{
  "norm": "layernorm",
  "positions": "rope",
  "rope_base": 10000.0,
  "qk_norm": false,
  "lr": 0.00123,
  "doc_mask": true
}
MLP neurons of a small language model. Each row is named by its layer, matrix (up: input weights) and neuron, and shows model dimensions 32-159. Each number is 200 + 20 x the weight over its row's rms, rounded and kept within 0 to 999.
After each neuron's rows, "fires in" lists the words (lower case) most often at its 100 highest values on Wikipedia text that the model never trained on; "fires on" lists the tokens most often at its 100 highest values on Wikipedia text that the model never trained on. A number after a token or word is its count.

L5.up578,201,197,165,176,198,233,222,197,158,223,197,208,182,202,224,200,179,214,198,232,191,204,211,216,210,206,209,193,198,209,212,224,185,172,196,230,198,176,173,220,170,182,209,176,183,214,157,177,181,208,201,219,202,171,230,239,143,204,185,174,184,256,209,164,235,207,205,204,234,187,154,197,191,179,190,199,223,201,204,205,237,190,190,190,191,198,193,174,160,196,209,220,227,202,179,216,194,224,181,171,213,176,185,228,178,223,187,251,208,215,198,183,197,205,189,196,201,228,220,167,195,204,170,185,197,192,223,193
fires in: "its" 16, "his" 14, "an" 11, "first" 8, "year" 7, "s" 6
fires on: " its" 17, " his" 14, " an" 11, " first" 8, "-year" 7, "'s" 6

L8.up427,196,230,217,179,229,217,175,210,212,172,204,189,191,200,211,207,197,175,223,181,217,254,210,185,181,161,192,197,177,183,210,187,171,183,254,190,226,191,195,184,177,178,210,209,197,190,193,209,185,212,194,194,186,168,199,209,220,175,169,136,161,217,209,187,181,193,225,189,177,178,171,222,210,212,207,218,208,221,184,170,218,186,199,187,182,170,157,231,199,210,193,182,201,203,215,197,204,205,170,210,222,215,199,184,177,207,180,224,211,198,199,162,196,234,209,191,210,168,201,198,163,198,178,216,187,210,209,204
fires in: "which" 28, "its" 13, "that" 10, "who" 8, "whose" 5, "has" 4
fires on: " which" 28, " Its" 10, " that" 10, " who" 8

L2.up834,193,212,208,209,220,216,227,228,183,204,206,230,199,196,184,196,196,187,193,220,236,199,216,186,165,218,241,178,178,195,207,165,206,204,207,219,217,201,188,193,171,234,199,233,201,181,195,224,203,168,204,227,195,218,179,196,222,176,216,206,203,184,192,186,206,179,193,217,179,206,149,224,200,201,197,253,185,238,192,220,220,221,186,151,170,162,209,212,198,201,189,207,202,199,189,171,226,214,201,185,190,217,193,200,220,205,195,161,170,212,225,213,142,187,206,195,165,183,198,164,205,228,177,216,169,223,189,178
fires in: "to" 21, "may" 18, "can" 7, "mayor" 5, "could" 5, "place" 5
fires on: " may" 23, " to" 23, " can" 9

L10.up143,223,233,178,219,209,195,202,187,181,209,201,211,212,199,211,188,209,188,208,187,226,233,212,215,201,217,225,170,189,199,186,172,190,203,201,203,223,192,133,207,215,173,205,213,175,200,189,198,176,224,217,175,238,179,218,189,211,192,195,194,205,198,196,190,165,211,202,186,207,199,200,222,205,206,185,207,148,194,219,230,217,177,160,201,198,168,226,172,212,175,202,210,166,199,222,197,205,199,194,207,233,197,218,201,248,176,211,211,201,189,187,208,177,181,192,195,189,211,178,162,181,182,158,205,204,238,221,187
fires in: "born" 30, "located" 8, "living" 5, "found" 4, "arrived" 4
fires on: " born" 21, "born" 9, " located" 8, "ing" 5, " living" 5, " found" 4

L2.up101,187,202,218,191,212,218,215,216,193,190,210,184,183,151,199,198,148,191,224,226,212,216,183,209,224,234,232,193,202,223,265,181,222,187,189,247,195,190,171,198,189,188,187,181,185,183,194,221,196,185,196,191,232,184,222,195,199,185,218,204,216,208,231,206,169,222,191,185,233,217,194,191,205,195,191,207,198,187,204,181,228,206,175,195,199,178,200,220,180,229,173,152,192,176,194,210,185,183,198,177,220,199,180,211,207,195,180,194,184,186,191,171,234,213,219,186,199,211,174,166,206,162,176,209,210,202,213,224
fires in: "home" 20, "two" 13, "three" 10, "the" 10, "first" 9, "away" 8
fires on: " two" 13, " home" 12, " three" 10, " the" 10, " first" 9, " Home" 8

L5.up898,195,192,209,194,238,191,192,205,156,208,181,204,216,194,169,206,236,206,210,244,180,203,188,218,242,173,193,181,162,204,208,218,190,213,199,191,185,153,195,207,228,227,208,194,177,200,238,200,237,213,220,205,174,222,181,193,214,199,216,214,212,204,230,168,191,169,210,206,176,205,188,187,188,224,182,194,212,216,183,172,199,193,226,213,205,189,213,199,208,204,213,172,220,189,178,190,210,195,228,195,235,187,220,221,199,247,202,216,185,236,227,184,198,177,214,191,175,174,163,196,182,202,202,208,222,235,196,188
fires in: "became" 22, "described" 10, "early" 8, "becoming" 7, "considered" 6, "renamed" 5
fires on: " became" 22, "ing" 13, " described" 10, "Early" 8, " considered" 6

L6.up825,205,218,178,168,199,190,156,196,180,175,198,229,172,200,180,225,234,145,222,213,195,197,234,236,220,204,208,200,215,191,250,220,164,189,223,220,189,189,201,185,193,193,175,213,199,185,201,196,189,251,226,210,185,197,233,191,214,189,203,190,186,223,210,182,205,168,215,189,196,210,200,198,197,192,197,224,207,202,197,182,223,194,220,143,169,202,219,192,186,189,190,181,208,186,202,207,178,192,183,200,207,194,183,211,213,170,226,179,190,227,201,172,175,186,199,183,198,193,179,191,211,219,180,233,225,211,222,206
fires in: "that" 56, "which" 38
fires on: " that" 56, " which" 38

L6.up454,204,211,179,186,184,224,203,217,190,202,189,200,195,181,214,210,200,163,213,217,200,229,194,211,192,200,190,177,208,191,241,154,172,198,227,203,222,211,200,182,186,222,174,163,214,239,206,215,180,215,178,214,177,175,233,184,201,198,209,183,197,216,216,171,188,176,194,196,181,214,186,186,197,209,226,194,225,212,195,165,222,179,226,205,170,186,216,180,160,220,178,183,200,190,229,194,230,214,179,188,193,187,209,170,214,178,210,215,186,206,196,211,218,176,188,210,211,181,185,197,201,208,229,229,199,199,187,213
fires in: "of" 19, "that" 14, "the" 11, "this" 9, "were" 6, "another" 5
fires on: " of" 19, " that" 14, " The" 8, "other" 8, " were" 6

L6.up230,169,205,209,203,203,216,208,220,153,172,211,206,206,189,198,214,226,163,212,230,229,200,235,205,210,185,207,213,206,197,214,213,172,197,152,221,227,206,207,176,151,204,193,192,194,199,185,188,147,249,199,206,203,160,213,225,200,184,198,197,217,189,205,178,207,207,198,181,203,194,172,254,192,196,170,214,171,209,210,185,213,222,208,175,214,204,183,205,192,181,194,195,215,184,202,169,191,193,183,189,175,219,176,213,211,216,201,194,189,185,245,180,149,204,212,197,176,189,168,181,221,174,167,232,195,223,202,210
fires in: "can" 26, "may" 18, "could" 8, "will" 5, "mayor" 5
fires on: " can" 30, " may" 23, " could" 8, " will" 5

L5.up567,174,221,203,188,216,192,176,206,205,175,177,211,228,206,208,186,181,166,185,196,166,218,174,198,234,234,202,211,213,187,206,185,215,165,212,216,174,188,195,204,233,213,165,200,187,160,197,226,194,207,220,217,184,170,196,151,169,199,210,163,201,215,197,157,165,170,232,220,176,218,188,207,197,190,190,202,182,223,206,214,197,177,203,178,185,203,168,162,181,165,180,219,201,204,175,199,204,174,206,198,204,221,175,209,213,200,230,251,165,221,220,204,211,182,176,218,207,234,197,205,204,202,188,257,226,183,159,169
fires in: "as" 50, "where" 27, "since" 5, "when" 4
fires on: " as" 52, " where" 28, " ext" 6, " since" 5, " when" 4

L2.up887,183,191,199,208,201,200,182,196,173,192,176,224,208,223,219,187,259,195,214,194,210,220,183,199,209,182,235,217,196,174,209,202,218,182,214,222,184,229,205,214,187,189,190,203,172,183,188,204,169,225,210,192,224,195,190,194,223,183,196,213,208,180,205,162,166,168,172,197,220,238,215,160,219,195,201,209,201,224,194,180,220,219,205,174,164,171,193,189,176,176,223,209,177,155,169,186,222,183,203,202,188,206,208,197,211,206,204,194,191,165,219,206,170,180,185,185,170,228,183,222,217,186,189,213,224,186,195,172
fires in: "as" 79, "died" 4
fires on: " as" 81, "umb" 5, " Died" 4, " rec" 4

L5.up764,213,175,190,183,227,208,231,202,177,206,205,233,193,169,196,198,182,171,187,228,182,218,209,245,203,175,199,209,185,154,187,241,189,217,208,206,196,170,181,195,162,198,168,197,200,218,163,220,199,216,216,199,190,193,194,222,186,185,191,212,192,188,209,216,209,231,188,179,191,206,176,210,239,227,190,243,170,197,208,226,226,188,188,199,216,213,210,196,181,202,173,211,207,188,216,170,207,220,173,175,213,219,195,241,233,176,188,199,178,170,212,201,180,192,226,156,178,157,207,177,194,216,180,210,199,225,200,189
fires in: "can" 35, "could" 20, "may" 19, "mayor" 5, "must" 5, "should" 4
fires on: " can" 43, " may" 24, " could" 22, " must" 5, " should" 5

L2.up535,218,215,235,180,209,204,183,187,210,210,189,213,169,198,224,191,219,202,161,213,195,232,194,213,199,192,179,228,195,194,240,207,182,205,169,173,188,194,203,228,215,203,183,210,201,183,179,218,178,182,230,194,193,222,182,214,224,159,203,191,186,175,214,141,195,191,206,207,194,169,186,189,171,207,204,234,201,209,186,176,183,194,202,233,216,196,179,228,195,220,208,200,203,212,171,188,225,226,198,206,198,168,172,191,225,235,222,214,189,214,222,186,216,199,182,170,177,218,194,231,210,176,214,201,237,176,231,196
fires in: "of" 48, "gold" 8, "hold" 7, "elections" 4, "joining" 4
fires on: " of" 48, " Gold" 9, " elect" 8, " hold" 7, " join" 6, "ing" 4

L4.up833,199,244,221,187,206,224,196,180,198,171,209,205,207,192,167,233,241,176,197,235,239,199,204,211,187,204,177,205,200,192,206,219,227,163,229,202,214,182,187,206,205,191,186,205,189,215,179,181,185,226,219,186,175,181,222,181,229,195,142,170,208,197,227,159,181,168,200,200,228,176,189,215,213,209,178,183,182,209,201,190,206,182,191,206,177,182,207,233,195,196,196,219,189,208,188,197,235,221,202,177,161,158,177,188,203,202,228,226,179,202,208,178,148,175,222,191,163,208,164,179,198,167,179,242,180,238,212,191
fires in: "such" 23, "known" 21, "as" 14, "either" 5, "like" 5, "different" 5
fires on: " such" 21, " known" 21, "uch" 14, " as" 14

L2.up302,203,219,191,138,226,218,174,188,176,192,165,216,211,213,186,207,230,206,237,234,192,206,215,195,184,188,228,187,175,196,210,201,207,203,251,239,210,172,180,197,225,193,211,219,223,181,211,164,193,215,212,211,193,175,220,193,197,208,191,211,188,209,194,189,200,202,196,199,204,203,177,192,206,218,209,208,188,182,219,163,201,203,184,195,174,186,230,196,162,185,196,196,232,152,185,177,210,173,196,171,220,211,208,185,187,193,199,215,218,220,215,198,191,191,168,205,163,220,166,192,200,210,181,199,237,211,196,205
fires in: "as" 55, "became" 20, "designated" 6
fires on: " as" 56, " became" 20, "ated" 6

L6.up237,197,226,225,198,228,192,179,195,210,174,225,216,202,216,205,186,183,203,221,224,225,223,203,203,195,166,220,210,202,168,234,179,177,188,214,183,224,208,189,207,211,199,199,189,213,138,217,210,199,211,175,190,183,182,219,192,167,164,172,205,185,189,181,214,187,226,191,181,240,224,196,210,195,236,190,204,197,204,185,184,213,180,214,151,178,165,172,181,186,232,191,189,195,194,196,208,210,203,176,197,186,206,181,204,169,214,225,193,219,194,178,170,196,227,198,214,192,195,203,204,196,198,198,204,185,249,202,207
fires in: "who" 44, "but" 17, "that" 11, "or" 10, "though" 4
fires on: " who" 47, " but" 18, " or" 12, " that" 11, " though" 4

L2.up224,220,217,238,188,196,231,185,237,163,205,183,189,197,195,213,209,213,201,213,199,168,242,194,223,203,204,176,202,187,217,262,185,203,190,168,222,183,228,190,185,239,194,185,211,210,177,201,213,215,196,203,207,216,200,210,177,191,176,212,225,187,172,204,198,183,187,171,197,193,210,212,183,165,213,189,209,214,210,192,155,238,152,186,196,221,196,217,203,150,209,188,191,192,166,177,187,181,199,178,170,227,212,194,170,203,215,193,207,201,220,231,189,193,172,193,186,206,188,206,193,207,172,198,207,261,219,209,186
fires in: "new" 57, "home" 15
fires on: " New" 65, " home" 10, " Que" 6, " Home" 5

L2.up380,216,180,183,156,198,202,193,209,176,197,212,207,223,199,212,176,209,150,230,235,220,233,229,181,186,190,226,182,204,192,242,228,177,227,206,236,198,163,185,169,184,206,198,166,220,188,180,223,177,235,208,181,195,183,214,189,209,210,202,218,179,226,230,173,196,181,197,172,201,206,158,186,186,197,204,229,216,193,209,214,209,180,180,188,170,206,175,212,161,212,198,208,172,188,186,198,190,238,195,198,215,192,176,215,207,199,205,214,167,177,236,162,186,185,194,215,189,207,191,194,230,210,222,204,192,196,214,216
fires in: "would" 25, "can" 21, "will" 10, "may" 8, "are" 7
fires on: " can" 26, " would" 25, " may" 12, " will" 10, " are" 7

L2.up88,214,209,206,183,211,233,199,256,207,212,205,167,187,177,205,224,188,197,167,212,208,207,203,197,178,199,190,213,198,178,218,189,189,205,187,197,210,238,174,223,165,198,182,202,226,205,158,219,206,197,209,159,185,197,203,216,211,210,145,200,204,197,211,176,195,172,195,186,176,175,178,197,185,225,149,193,168,201,212,188,203,193,181,217,186,191,204,218,174,229,154,205,218,190,220,212,199,216,200,181,204,206,185,218,163,225,203,199,212,211,227,183,196,235,190,191,200,195,191,194,225,174,167,190,203,211,199,173
fires in: "to" 29, "each" 15, "several" 10, "senior" 6, "an" 6, "some" 5
fires on: " to" 30, " each" 15, " several" 10, " some" 8, "enior" 6, " an" 6